python train.py --d_model=640 --n_head=5 --d_mlp=1728 --attn_scale=0.0884 --parallel_block=false --warmup_steps=200 --decay_fraction=0.807 --batch_tokens=131072
MLP neurons of a small language model. Each row is named by its layer, matrix (gate and up: input weights; down: output weights) and neuron, and shows model dimensions 213-425. Each number is 128 + 24 x the weight over its row's rms, rounded and kept within 0 to 255. Numbers have three digits each. A neuron's up and down rows have the sign that makes its largest values positive.
After each neuron's rows is what it responds to, as a language model described it from the Wikipedia text at the highest values.

L3.gate571:124131115142177104172105117177106158103083107148114116118164133116128123152130098108170118105111103128192118127111136123148123157113145123142136106128101116129101163091129127149155104140172142158122154120074121158144121124134109106126155108129136108174152096142139125122157146165116134098146169129132173157112154100102125135162119142125071066146139097147160053122103089095112108148109120145120155139077170144135127150117142147157146143164151117135135128129093114096124132096161130108128099126138122190134161112117152138114133168112120093154120191130080176131157122148081093166086146160115128094109174103109029157147120158160115108124112123
L3.up571:130136115142104083138141149125113132125087138077143110110179089163155165139155137123153117091143143150184138099128119121115126144119160090107119122124161140165095114089119123128099139132106155161111126122111151111135141149119108102124094168134118148149154119147134148151117166205126137106149147118120175111131168085158134106155076147116165112153154107116128109126107128108148112158150118138122108135094125109120141110124125095113101118147130114123143086142140116099088186094131129140112094121038098153136146143100107084167093158087110135140116157111146162138159135153115114077109142155148130100119119130078066186180105136118107154095136144
L3.down571:140110132100142142129072135111127169121140123147130144147120166120106116100138074129108102196115113140118112103101118147119151133134096156141138144128133132130156155168111107089134173093165124133146112111136128079109132131101123111134113117103137114142125143125164120079133108097136147106129135128136092151106084140132100134124145114165116112167107120113163124128090131129143106163098130138148126120115122140145097097129140174176122103103122137099108118119104122135151110073099126082083128148110144118216126149148096099089091117126127110111145153128139146158105126125106116146120156097127117107166114162105146092108096080119093118121120086
Description: Determiner slot before noun. Possessive 's after a place or group name, and adjectives right after the/a/its, which both lead into a coming noun (Chicago's, the same, a detailed).

L5.gate163:115113193094096164106140092148093090122086143124161110108105092135116149164123141138115164125101119079149122127122154141079119146188162140081132132120127105120147148137152138107135141098105132168112148111133125145142169145108105098120136111107128062122147138159114154147153179122155109142109162101155119123146085138175116114126116110155168110120143128158153115179123159098153159129142098148155118126176128150121075120118157097149135051087152151111150113130097118143100140144111076107113111137099073134121126098127157141103127101135126117158133114161123128157128127194130139147149095166123104107095119178182093102105149066122135152119103085
L5.up163:135146139121131138132121112155118078090118127111114144117142134144157135149133118103133132160128165134120121116084127142143131142170135147174112114124136204144163109142094161140111160069110104113107098111159154109130155113104136118148167123124110112079149112181174136139147132146113154102115144161117122124130110133194143126168134150118140106160099133141103085175121130136112130176112138131129115092154131131096156115130118131178137111109155131145132155084129108103058105122104123115096136121105120126173095105112102128093110106092165133122140134147087081103079133137123113129116153084160141198142112133109117130138160122151142157136164117
L5.down163:120161148132143145125106140104087117130113139117122089110132147091080133141131115119117130113120124123103133089100103160127150164092108122149175091151164089123112145170163139073174082158111143174172114156109128194117149144179087118119113127152106123125087066132145162116120119178110117136102135118122133150162116135111091136138161156152127140140119114155136125103105130120111119082180125105162151065128148153130108133081127129106128086148117156142158131130089137135183103161102130132119110123100123144124117107167165120137144129097126151174080151118095143159138118138143126166175099110102154112097160164103121110115117118141161082120127099
Description: Initial B word-piece. Fires on a word's first piece, usually a capital B, at the start of names, titles, or lines, e.g. Bentonville, Bong, Bursary, B.A.

L4.gate388:085158166100147142164106117106142115120119141145133157124134176145152100116158094131156149119124111131127096169095125150111133096151156119163116133135135102143133114111135154110144104135146109147158128126158135121112133171105159150133141145127145124128105128208141113122118105117140099128166123100096164144128135113093125181150122110128115145117108152149105148061116120123110135133100133107114156156129133132148082107169127165085150159101073144155125157151126136135125189126140177171137099096111119122117100150125128092132108080124116121115123140090148144131154146120124102111118145081118149137156115152114073143153133137161109149127161107
L4.up388:144123140109154076117118146130133111144106115135132108120116128111162078132144083168172097116141205128124132105096087134122086106113123109081141116130118151170122119111113112172146178104091146127104154146171122095113134161111124143119122120148126150152131130147110125151146174137139125128118090126142150146138105127151124123086130132129149103130126137108143170160128115143144122136085106094133116064120091106130122118137103094125092135133150135129133114101100118140133118134103135120089174120109098097146071116107176154162118154154138108129131055142128106110141122121142158132081154140164155167123147090095132135119138135135172111138142119
L4.down388:131131145121078124140129135128125174123118182138133131118144168111113159151157112106132100180084086123121113119142145102162170156125133098132111143118156127108105106108119138125149116164141091143121099106122105168108152089187115122107177132102138156136133116118146135155110125173104095173132149119153125135093114101112104171140070132202130155152173094115130139141092115145155135100105151166094139158135131164175181152100112173122100154115118158177134138143114137142104137135157117096096098141181129116133129171131157109088127123143137162125127168093154141141126140125107130174136144124114161109167107128123114121144132165166112115124109117
Description: Surname after first name. First token of a surname right after a given name, mostly in tables, cast lists and sports results, e.g. Lynne Ramsay, Hattie Dalton, Keith Rooney.

L4.gate659:103126094098171124142129106155134113145103120151120139144154128099142112122130138151103122138191137110130116144161123150101127141130139136104103100123122129147127137125137134134121144128127142117145128128123118149095143069099135095172104109168155161138124130154080105063170130138158068102160129167173105141126144099159144103123136121138163145135153114141159137140112128147091147143190132183170119157141104129124171127127108129122158142111108119111096159159132150123106126129152097127144126092126150136085134117097128137160129125137117116131142165135125091167147132130129126102143102118139134143103156110096102119127103113164157148183100097
L4.up659:146120140157111113089120125136096170157137126131120115166142119126068099122169130110145145135140128121128120117111115065161105136140138125127101149120133137179114108151122140145097125094135129111154161113169163118088164150074112132078144127108127121188132157154115088093134092152142123141134136088147153151098162075129137086133156148122130134107101140136144106080146150144148155154158161102151102147094111111139148115093106124121122122151119129122123098152138141099096121152105131128142108140101135126122150139169141095082151109133075114114141162111152162152154129122128120151140142127175144131165120161109138096142106149159115136165081133
L4.down659:084150135097150134165108127098113091092128095108105125084117153095133156159119143133150114140093150130138103118121097180071123115119134135128151152132069144097107169099129122115126107120146178133116095180122097103177126112158116156175125127157079105091124093132109123156144129076151088083157116107096119106136107143140135138149075106177155150139158098148105128119115117152089161117135142147143134133176161151138090114132138103114170143155139103107138145110118116129141097100120151132115156079141150093140127124121168157185122102163125117162120113132104083111123113129132133119136108094122130145126127108133077184106136133080179125128110133
Description: Possessive markers. Possessive 's after a person's name and possessive pronouns (his, her, my, our, their, own) before the owned noun, e.g. Gargano's team, his own car.

L3.gate109:138147145114134150121126124147096151131122115097125098125102138133110110136107192089153102131147081116165135110119129151142139154104139122115104126150129162156159144098101140182166118101055110170093120103139098142110148130114127101100088157144156132118126099128122121126154169120125117139114144141162132113165114086156132088132135123143113116109159136079139124128109122145144158061120130156115110120124119115146130132146091176112121183145112119141117125123160147114128126149125139180085120162117122121139130102126153160093154136097123112117117150117149156162092138154156142127134129110122162115112162132104106126092129127117152139159192091
L3.up109:080116088093129123116093118142134137147114148126107092138065126138173110093113153122131133111144173145094123116107152115129166110126112121090120111087170121079129113136143128102127118120131139128118185090128060103104155151135127127119132089111116184105142104148126151142133123127129131129160099131123160118097140123064123120075102093145143132129139104107109101139099111126139109136060116161164134095103090104109106098144129151153110123104143117114093143116126140172153131149119117117133094130147165122133091141095173148160134152182121167108128112105104139122074144106140116110102116156176137109112103108127133122136121138138121135154187142
L3.down109:133117177166131155129151101140157164111156101127156159105136114104090135155128125125083124139117098135152135121156135116118122151098121128207164174174104175213115140104105130148129157144153165126171116113150170163092105107116100131089148148150130101105098180093132114123111147130159147151132120114116099125126148123165152134165131161095091150119127144144102158139138125114115153131171138116110152164131151140150127138121112107097150139121124128171149135100159115110089157119158140131116140095116093164142179155147097121090143102109131117134141134133170146138172130128122133139119120129108125136122186110123088118121160109123115117129073125
Description: Domain-category modifier words. Nouns or adjectives naming a field or sector that begin compounds or names, e.g. Music video, Sports teams, police advisory, Hamad Medical.

L3.gate1143:126177106097156149108130118143121156147121166129125117103149129133116125130098137140104163080136095114138150129061136109129152145131113145143132133124133132107145135125134147134131156137097136148161160168111105132127157124164167080090115125134141152141123160128149128120163128178121100107151155088146131113128104155111173112136097117133133149148122123113152126150103118131136114108155152126116147155157143155161151130096117146110142132122117131141121123102163160148108103188123127113140116136156107161149098145146102097129091102150117112160149117103159127144147150142180162111118130145097135102126116187148097175154104171152129164160149181
L3.up1143:150146131110168157073133089124152163090139136169128093134145075124151127140134161145143102153090121122171085138106134170090161048111130130115117174182150130141145152128149100102164118166134093147107100135156128181160130099134164095126103126093107136122136134109132137105110153138127140119162143094183125142111102133117131138145146143146113116155090104148122146118067137116128143121111135142108180174102129130138107151168091176164157135122129124099150129142126124133077126113136100100132095121139140098098161133136139140107134141089078157114116098090149098146135133123170132166117148142133105151117127152110100096134143170137134125115137163
L3.down1143:124119128148099104146128176108110121148136157086089163123112163133140154115125094140132157146146151120147164100142136141131075150145140118125109082111086136128106128160137125142099136101128133087124139196104116110111126125138107122159132139159145107135140110127124164146112120143120116147107125158116126139143139123121132084109103106133130129089151100137139124137176138138126098145129107099152114087132120109117166112131130063105094145140130127115140122142131142124173136137095146169118133129148098154172108107112114118125142105145180101124126166188101150100134084097092121117133098114136119107162085152144152146106097107148143143146146091
Description: Possessive after preposition. Possessive determiners or 's right after a preposition opening a phrase, e.g. on his deathbed, during Presley's, in her family; also in terms of.

L5.gate856:111125076057116100150095111154139125120131140141112137077110148153119143089121148164140119129096117150139142114165111111158113096142147091079123105135114086182134123162128130107124105127131090104151132142132160110174108095117135121164121144139107149149155103138129103113120157149158125083128140168125137134142114092133123107137142106147082158128135141117127103113145133150170121155112110137093122119108131106121119124095137098150114115152135163219105119175127127162145112133098104125080140103092090138116109077108134153144139123143076127128133133080094157118108099118127126102155142127150100139138136098113157107085151144121122145093133140
L5.up856:097124095123118093144174162103112090115132123112160099058069110138147155162117144172155106150164138137164162103109078115122105150120176158133117125073160135131136120157115166137142066103172088099138098116119114129139144120138101123093117136138134152102100130120148117080158145135148099103167117103144102136139133150172118119122139138131097109127100141133121148137109142130136130101091111116089115120119144134110145104134106141127108118146140106126110109118114096127105139166150132150144106146097104118121127160095138124177142103136156120150148176079094104092145107092083129094124130140165141122140129104140095123108115117133143165080097189
L5.down856:136153150115140166087122146183121154144100134102204130104089161076130096123142158109133146114096083130137127161130135128107180105110108118146131109166101128105165093140173178116141177129174130146146130128141141090118127120121132104123133150144117086156112121153125112121086126141140144107112175145117145126135144130084117141156155130134101137071170121137152092135131118139137104111107185090070162152095166121155129126131123119118189126135157112153139139158170151155137142144128131111148138154138169128146116134138151158104057148098132132098154140124142130077094105145115141144115121141117116140060154117161132125101117123146136102146132111
Description: Prenominal modifier slot. Adjectives, unit abbreviations and compound-modifier ends that sit between an article or hyphen and a following noun, e.g. new, 14-story, 100 hp.

L4.gate1610:159122134134112135112127172103195143155131137111132125147114116133108155165079109140152119092113148143127140112100113157154127114123120155158110089113097134109138160146118104101111150111122129119102120162157144090092095153141085130144156127143120135111094142083153141097118172105124145112135122116171130162131195137131117096169129150109101122144095118159120086089119126153128154157091129103099156174124151128096134143167113123112144106147144198144152156137112139147160145144085148150150158128098156161132098126144115141134167145098084118159135146084091117134110136107107109104155076142152150109104125139102087111123102095114118147121094132
L4.up1610:144154142132098123156089109122174118133107116132096075140143089179157099171165130147124159086134146111134142130080122186139115118111167145141088132093072124132131123129183106111126086087142113123079125097089136106060089123171126101158129107110117135132098080142116085153099114153093126116165144078123127125132169137160114145137104154143145092141117129163134121111129122167130129105128093114136117185143146123134120137112147131125105159129100114147153112127151106189133136148080133074123151119109125161099129148159103133162176149110090128138143135140142190146120118131111106128171120127151107138094108107128091152153111129096130161118102111
L4.down1610:120092107154131146132148132135096157136102147100109154101115162106102164107110135129141105160125155152140125122136125091128135168095113159114163112120107153117131114154122119114136147133127130161126110115123117166160134156092119076132116124144115103133091152120153133104132125154159136101086095142130116104114128126134140112162093139100099166132168164153104164123142156080119168143154125121197083127135141117136144129112128135097133143145149140124133171133117116076160139121132094124140129142097108112154110116134156142124139080153121155203095127114122126201144118124151112110148073121105147169167113140134136115127080101109105119140159123
Description: Capital first letter. Single uppercase letter starting a proper name or title, often after a line break, quote, comma or parenthesis, e.g. Hans, Kashipur, Misfit.

L5.gate67:102185161122155169123105119114143143136151124136137141101167112145153128127160115120153090130132162138126125104135131117148102125124120122181151186122073138101143123121115174073140135167149107130128137127138104114131124139126127157104107112112115112121162123170138166126140125129135120107119130117101087161093078093120134148145137129178136095148125063116132146140142144103126099128144125124100163139098116120139108145160121167123132105140088147152157183116094171129118133157131140142117147122137151139156061113151160087120100131147087107106111074155119134121143178113154126158098148147118154103133124131154054145107166154133127117133148143
L5.up67:124156172107143126176111165102136175124140159117121133109114149145124152146143128116139172134135150170111159159123122126080133107153134131127127144148140126128129093110099125092111146112127142175175139123131141129118141110117120184115098136090107110141144158121176152107126126128115153126169141105142098162072110104132127117155142136113095133141104109105116129103105152136120121105165176128140115132158133113133125115138133125116140096160096144138101115148101107140149172158169131168173081158134153158152106093162150125139082119121133113125133109133173129165161153124154139182117113125125165114124086131117091135157128159137126137130120161
L5.down67:079106115118099118134139150141106129139094124117084088098161146128158108199102180137097117109152087108122109123136107124139104140151155113108095132150119109163137145110165143124121064127152097129090123122108097142127116179132119130103159095126209151131092144102139129159150173150142116144130162118153156121152137143118119107098133120135134139134125135104102122080138160157109152106098109205079133111109102111123095088100134158130107132108087117101119136154166126167133141112107145130132165099094164118143137124109133130135129142107142170159097164134109092156135138170110158117134115135127134147095101109100137058126141165135092124130120103
Description: Second word of names. The token right after a first name in a full name, usually a surname in lists, tables or credits, e.g. Hines, Humphrey, Suzuki; also band or club names like Brutal Truth, Partick Thistle.

L4.gate255:129107143137103126150129116106138139143140116127099084079132113188146145137104086144081085147148108147129126135125108099094147141096134154100118181100183083110144110101119156172139082122098186177138121115143116134142149092174106132122143130155167145135148140074130122117185159155163133099152109094122136091144163136130121124114107154135092136132106115114075146140142139109138172141116104133137112184138146065108143104084173131103106117130122131118136152144109168161155128150118121132154130178131178151121102108136117129096131143115086128165096158120114159117091154133182136099107114068167092148127117098125147168153130130136137150131141129
L4.up255:151137118126121125125110092078139169118120106119113088145132155141156095115123157099131072127149160129139156117134149126149139147171124158126156123127138117137141138102164070123125073114095188137090143132094089123123125147121170084087100143151111135093117111090138152144133164162143136118080123160104130148139092137107133125156121140102121129091126128119121157177130129108130133116131144128128123136129147107147119131150112122174135107108122124179105108119109162118137090144144136125141062120127134117115081119121112094082123119124168106094120129113118144113152100116140177135109098165111171161116105135111083147161113152137159169125132096
L4.down255:153120121120141136138135159149140061125123135130094126146133125136120115106100099129126147118115096116114140119136095119125153168081137122166114170107117109139141136114116123127155124122119119123152105118138157173117159128173089149133091136105121082151115119103120125151120102180117133162148148087110144104136172171169083131125155129154121139148145167114128109142149115127138115151099151128133152171120107073145136105089117118137119136128129127088127158129128102130097132118140167119126155135129173119119087163123119121136137107127067101138148130139137118133148155141141129123179142118140132113187129100137134124108106089106106090113134138
Description: Domain and topic words. Nouns and adjectives naming a field, subject or category, often in lists, headings or after "and", "of" or "in", e.g. ethics, philosophy, economic, country.

L3.gate919:088135118126140110095125129113135114136157089146121120102138124121137154144130156137110142161099131114105145132111117096134109109128107132138124123161083124110120151119133127101148100146128137118113135134151137182117104142113149130128094124114111091133123145120116111113127124150145124136122142130129145138111142153115210156127101115126145138127161147099177171057131145159127132130100175139124115114142118065106174121105077167149142133144153139186122168146143125091160093095144145089105121153136130122150194134115128131095150137104136117165117187129151105098162113143114146128133188128118137125112096104121099127092128108140167132144145118
L3.up919:125140082149141090083097112122134134125157105152129109105135132095128191131136139117103142135105152104112147116110123100153119110116112144144137154152134130118125132141113136096123119119110157140090124137124104182145125151105137133130082117105166108125109139118118118104119119119130129145126150131156154138112121158133197152164107099136153129109152102121158180085147121154120124129139159121120099088100138087104151122149095158121147135136161151170125156151124123105145123102158150110120109158150160138132179107115156105091139136110134116127124176127152068105155072140137177124142179133097154124114105095105105132096125106143132131145131141
L3.down919:191132161178126138132094106123126133122133161139129129160154159106124144099107106119163134082138137121155121109148165153137126153141149118135084140111158122142142114159114104127095158132116170095120134100127139099139125120146150123143146132156131145100102144115115136151140102143121112129114124121137155120126105150090085118135154137113162149096106102104073112154135082135131105131159094116120130115105145155126084106157187092110093107109135123095122087093094134173076130167132145147141145112114136120115079104116126102149062106151115155112086097139090117151114114098152130128137136160122169138157173145151124107165155110107078146114097139
Description: Word-initial fragment tokens. First word-piece of a longer, often rare word or proper name, especially in table cells or after "the", e.g. Ig(bomina), Kav(ala), eff(ervescent).

L4.gate353:115137141110157112143145089152135118132155127118164139146156137122108151133155135123103162114128112080159107138136179109161154191118137153154108124138166156145095121100154154160142124118074125192080131130117119113132102142158112102122128110127157140137087117165138104142134102162154066114140103118132115105095125115166115114148124132124128134118102139136179132141122158109128107142124137146138119138130141132117117123142131130119165152141154082145125132130139136149127084120111147089157107150096143154105154130101141158144125159104144181125134165141082147101094150141189134115108120158135120109129121103116100138100146130160110141181147114
L4.up353:143133116156133177111119128108146097149133066153056098118105141221130143147183136139139119154143127070107110131097172152155139114128116130131122142119139141105151078094128074131126144116092095137081088126088130146182104062134143127150116107126122085164100085092106161098119162099132091104117140148152165131105122149142161139112131140138131151137155077150105136126107088110147144138123172152124092149098096114093157157149138118121124096102128171090119147142126111115163102144133156169110151124133095185114132129101112118096128167112154138095091125105152122125129111123131073125154140111121114135129153118104150116129114164099157125166167110
L4.down353:123128115082132117112111168115106117116164190098176147166164124104125140099103113091118159100112136181110093105136080155114127134113135081137120100092136125152125175121130175125120116098155160094152162106163107092084137179139139149095139159145116170138202128180159101140123094129150136133135111098093128104134133099115069140146119108122153131137100130125137112156116133075160152140132095069154152113138133159162108140138123096148104117112167108131154112119123142129105152119144095074134119148071147079147116154154146138158122079152138136178180112146112157151108151142136178144124143142145138110145100138106066139131097118160119141098114152
Description: Foreign name opening pieces. First subword piece of a foreign or unusual proper name, mostly in tables and lists, such as Cris(pus), Abh(imanyu), Yev(geni), Mil(vian).

L5.gate1069:103132124149126134128160094105126155167132109147178111154125094113141134100166072113144121132121101106105109124159130076134094159134166106085142162070150105157109096138094128163154125151096170162143130137121135133105149144096105143118129110085150182118132160117100206134123114139117083141105125093107087104133141126140145115104132136113106150136126148118155086153167124100084112123106128092139148188137121108120147110108157117134150137119128108127087106154145166131119165152085151115117158157164134114086126151114098150145165131110130156112139137127130127121121157097138147109135119160203148092144138110119104097137119141081133110173056078
L5.up1069:144120163156140098102139110108159139150132121145115097159095148153127152118177094100090105076141098123140105092130167089130150176142133111115123102148156134123073135096092109154149109103089156136158142110121121135102174108094070094155180139126160164148146128149143118138108210172130084118146143102137132152140161127168132134064158112135107168083134098140111063109124134136109148098114144092113142164144106100139147111115149162134151140136112109145093131119163117128157128149132148127094102091135111111094114161095095136138178102123138094133163103173169150111123122116140133106135139156127118111171142116162144122114118171130103127165097137
L5.down1069:170168115116134142135131132111142115135136139139140093154132167133140157133125151100136108126133086150111130128127131137151151162121132138115136111162159149129109137097134138125150158148106096130080136118104160097091112121160109146110091151125144143140112129096142108137093146133141129148110088146107118123144113140114114119144151137124163153130108125078169170107155122126160172106185126151138135147106124105106123124171105138136129114123116202135126125128126139159126158126098100093175152113132081153109138163099109077117090101123087109121117143119166150174112137146166077149114127125068135186106141131141116151151130123155088111103123110
Description: Substance and industry nouns. Mass nouns naming materials, commodities or industries, often as modifiers, e.g. sugar, steel, plastic, milk, wheat, infantry, pharmaceutical.

L5.gate1561:107148093132130120124194109127116129170137155140116149140093149118129119134153143143136166166108100100142134148101156172078155124130098112125132118123165083104141086151157108155143069127100124137160093158129098102147119153110111075090118083146099078095162096129137152065120127125079114097071125118111135118155148158116102164143140094147180126098161163109090097100162106123124155083069106127135143133118126112144106127135112130128147143150115097159180168126111141146145116132134143141061166125076094129141096157124130134118143124082164095152108119117148120110139136128095130134161161128086175135125118113139131098125132127133129144105133140
L5.up1561:122137126146143129087152116145080145166151169087133187076085153145100145144157116157120109143145114130126093137114169121110122121125111151125112151138167095071133099114129072116147116142081090149145171148097156130118110148121138139135088116144132076129136162109134119153144108115127098121111104150130155163177140157124136171202138140140177155160134146120128127130127120112067122096121099144076164111103100121129100102121152116127125134130096116129165150106137144145133127127141153093084151159079092124138109125098127116150130111097172103141115115145097132117106166132187137105127154119131132123118140091169167098094113136086124116127094134
L5.down1561:162130168119164104156091156158118171089124120094120157125113084128159124125113143137125085094099113120109160144143125059179120134157155127145159104147139182106101170141121160138091145180154151119103113101123113118111108119108105157140176150111160169183151091124085094142148120104120147153165092103121127140129083121102106128097119142087079142154096098105165131132125108078128101178149117152145117147123143105126132143140102148140125131108101146100047107098126143133146142122150114135173118129118146128125131134140119142141152115124053097156104170135111139175137150154131145132110080140162069103124148120142122145138115133126122102163124128
Description: List-item word starts. Opening word piece of a name or term that begins a new entry in tables, lists or comma series, e.g. Cess(alto), Cor(bel), Veter(inarian).

L4.gate982:137111158186136148130099094102152124142116156127109126137117135151117158133107103102091104142140086171155130187098132153152088125160105158142146139114112129097118165149131110141111126152152130174157155129084144089175068106114115128104147166123112131155087161129159118126163155101136127094092122156083156102101132157122141149131173124111099089130076148105156148141129115088154112128146157155130169143082158157178107109125134141125141094153128139126140111134142102122137146095090141137082146125125089184150147169118142147110130120127125138101150111126139141133075125174114104142135122150102136112141112128100128089139126137136098135119120119
L4.up982:105139120149190124162127111123158128137135107122090141119133139124085169178113149103097084154169081092099152142111145113114104126129131176149140149160141148100121141151170110123154121111138125123143154148101117124172122134105122102135132143140132127118098137151125154144085122127173154089156180138096165102138120064124157157119146133150156145101125127137145127150141129113098127124152143158146093116122139166124137127091094167087159141152158132108168116130131155110140138136115129131097144097071085152128165133118138142124116132146148149151146156132119120175142104184121129125138131113095152115138098117069147137156097125118152152134101089
L4.down982:131069138110094133099110142111142155154147154098142140156118130099108079075147119140115137136169126158126141132126153153136124108085150116107122137100170110148121136118106162107136178136116127109103161075130155127134184127106090127118126092108165095170147124182129089109132122108124144126083149133111099137131137141135159074136147141140124100139131130196141150098089145118140116127098103120112120137133120084111120140096123143116082174162116107144120099112141091125125149112081116126140122203096084146120161092150124099074155132125145137160121137112144162112101137132132130131131156144156108088105168172153108132105145121100128120099127146
Description: Possessive after institutions. Possessive 's and its/their following an organization, place, event or work, such as tournament's, club's history, the state's, its services.

L3.gate175:108142122085131112145080135139111151089089131123094139086106083120132140113146106102105112115154164116134089127094111131113130127180115141182113112122111132128143129125120134111090154151112140057177119166136106110125130134174108105130102129113121146109105134148088150102117157129102125118140143147119132124140144102132110080113093127129148129128136116187123161109144124113119135135077128116148136124123145089148141161131158095127112127130089129147128147158124136142143129151111096117072142137078134140104110111142119127144128128117126137153140109069171130168072153144121088101092122092124133126131147107170114144141132127107163123107179132
L3.up175:107121128100167144145113146156154137139135136119129124146135099130122166130134131173100109095191111112131111098143108147116126127147109139109120131144106148120148172181155167103097147143166128106111140155134146118111104108110120117139167160127156158118137132139094067121152117125131141135153115177158126142141103139133135127143159133198120117098123084172117097122125128121112090140057122089129121144126141145148112163124072112126161115109157121144173089118171151130124098119109153117152128134124110105088094125158135143131142121117105130115122100169137152096125158113113109153125076134126092116148146143137129139158160139138148169143114149
L3.down175:159147114192140127122149132148117117116177134108117115114115155087153106129133146116140157134082126155119152119108154075126146130143094123112147101100092112102108079086120162131151125120141092131122110073133144135147161167140117088143113113120131139134109103105165153115136139123134139110107159078070139106109118166140092147151143088108143126138114157116140128129141128151100138139175128135141156133194158135097130111122159130131092126106121156091093144163135095123139104171119111144107126146095156150155145108118157150130158125150128132156142163110089130163107130132169103092142135162172154168065139160092107133120131117110131131127156141
Description: Word-initial capital fragments. Single capital letters (often B, F, C, M) split off as the first piece of a name or word, after a line break, parenthesis, quote or pipe, e.g. B|amigboye, F|antasy, B|.A.

L3.gate668:079123091151127122125155138119148091171135135090158132116138145127157131136107094159093119160164125105150144150117110156137108154153128169187066115105126172111127126133133122166147140148132156171157164087146120117151147103093106114142117152129150135084144111077158098102112135114103131123158116129157115119101115130079142100124165123115094176152132122094131158122144180093138127144164130116118087131092142129101165127152166181107172102150125100161146165107125130120153098132136145163101095115126132144138158156127119116119120142122137103104117082161133125117125108159153101146124166147128155136120145122093140138198111131154114136136172140
L3.up668:133121114134172186131139120142157138127157112122131114125126080133116120178158119124074086126127106088160128114102186166141135132157123103127133117150100073118145144154159162123166102110104117135158171100108104129110126170127122149118078111114125133118070128127117110112141163139133110125132137134141123139134129137122138069155156092134139128135087148100106168109139091148160136123093119155171125094176168109093131152127127096135106128111162146100133125123128136133102121133105111134146144133129143152110111126135097146154141091118163111135143148128158111114117105124138143097106132102115148121124132160106113125155084138149153111110150079
L3.down668:115163117120101092112116140134101136098122136156115145125106156121128077101093150106154153126091144155071120111125081116095122124122129116085141135101159118132096145116121093101100115136124125108109081142128144133109125079148167112111160131135117111114163113134112137093114107134141165116062148107126145107119112107153130154128091147118113136106175108159146103154119142134092118083141140108088147147062068142157110127122098139138108154125098156175122091180147110139131154086114105115101105116106129155137111130124125098140118138140079132138111102092107160139097131149128127132115119120129104119150130099154147108112150136106108109140133168
Description: Second part of names. Word or word piece that continues a multi-word proper name, such as a surname, team, league or place, often in tables and lists (Pilar López, League Two, New York Mets).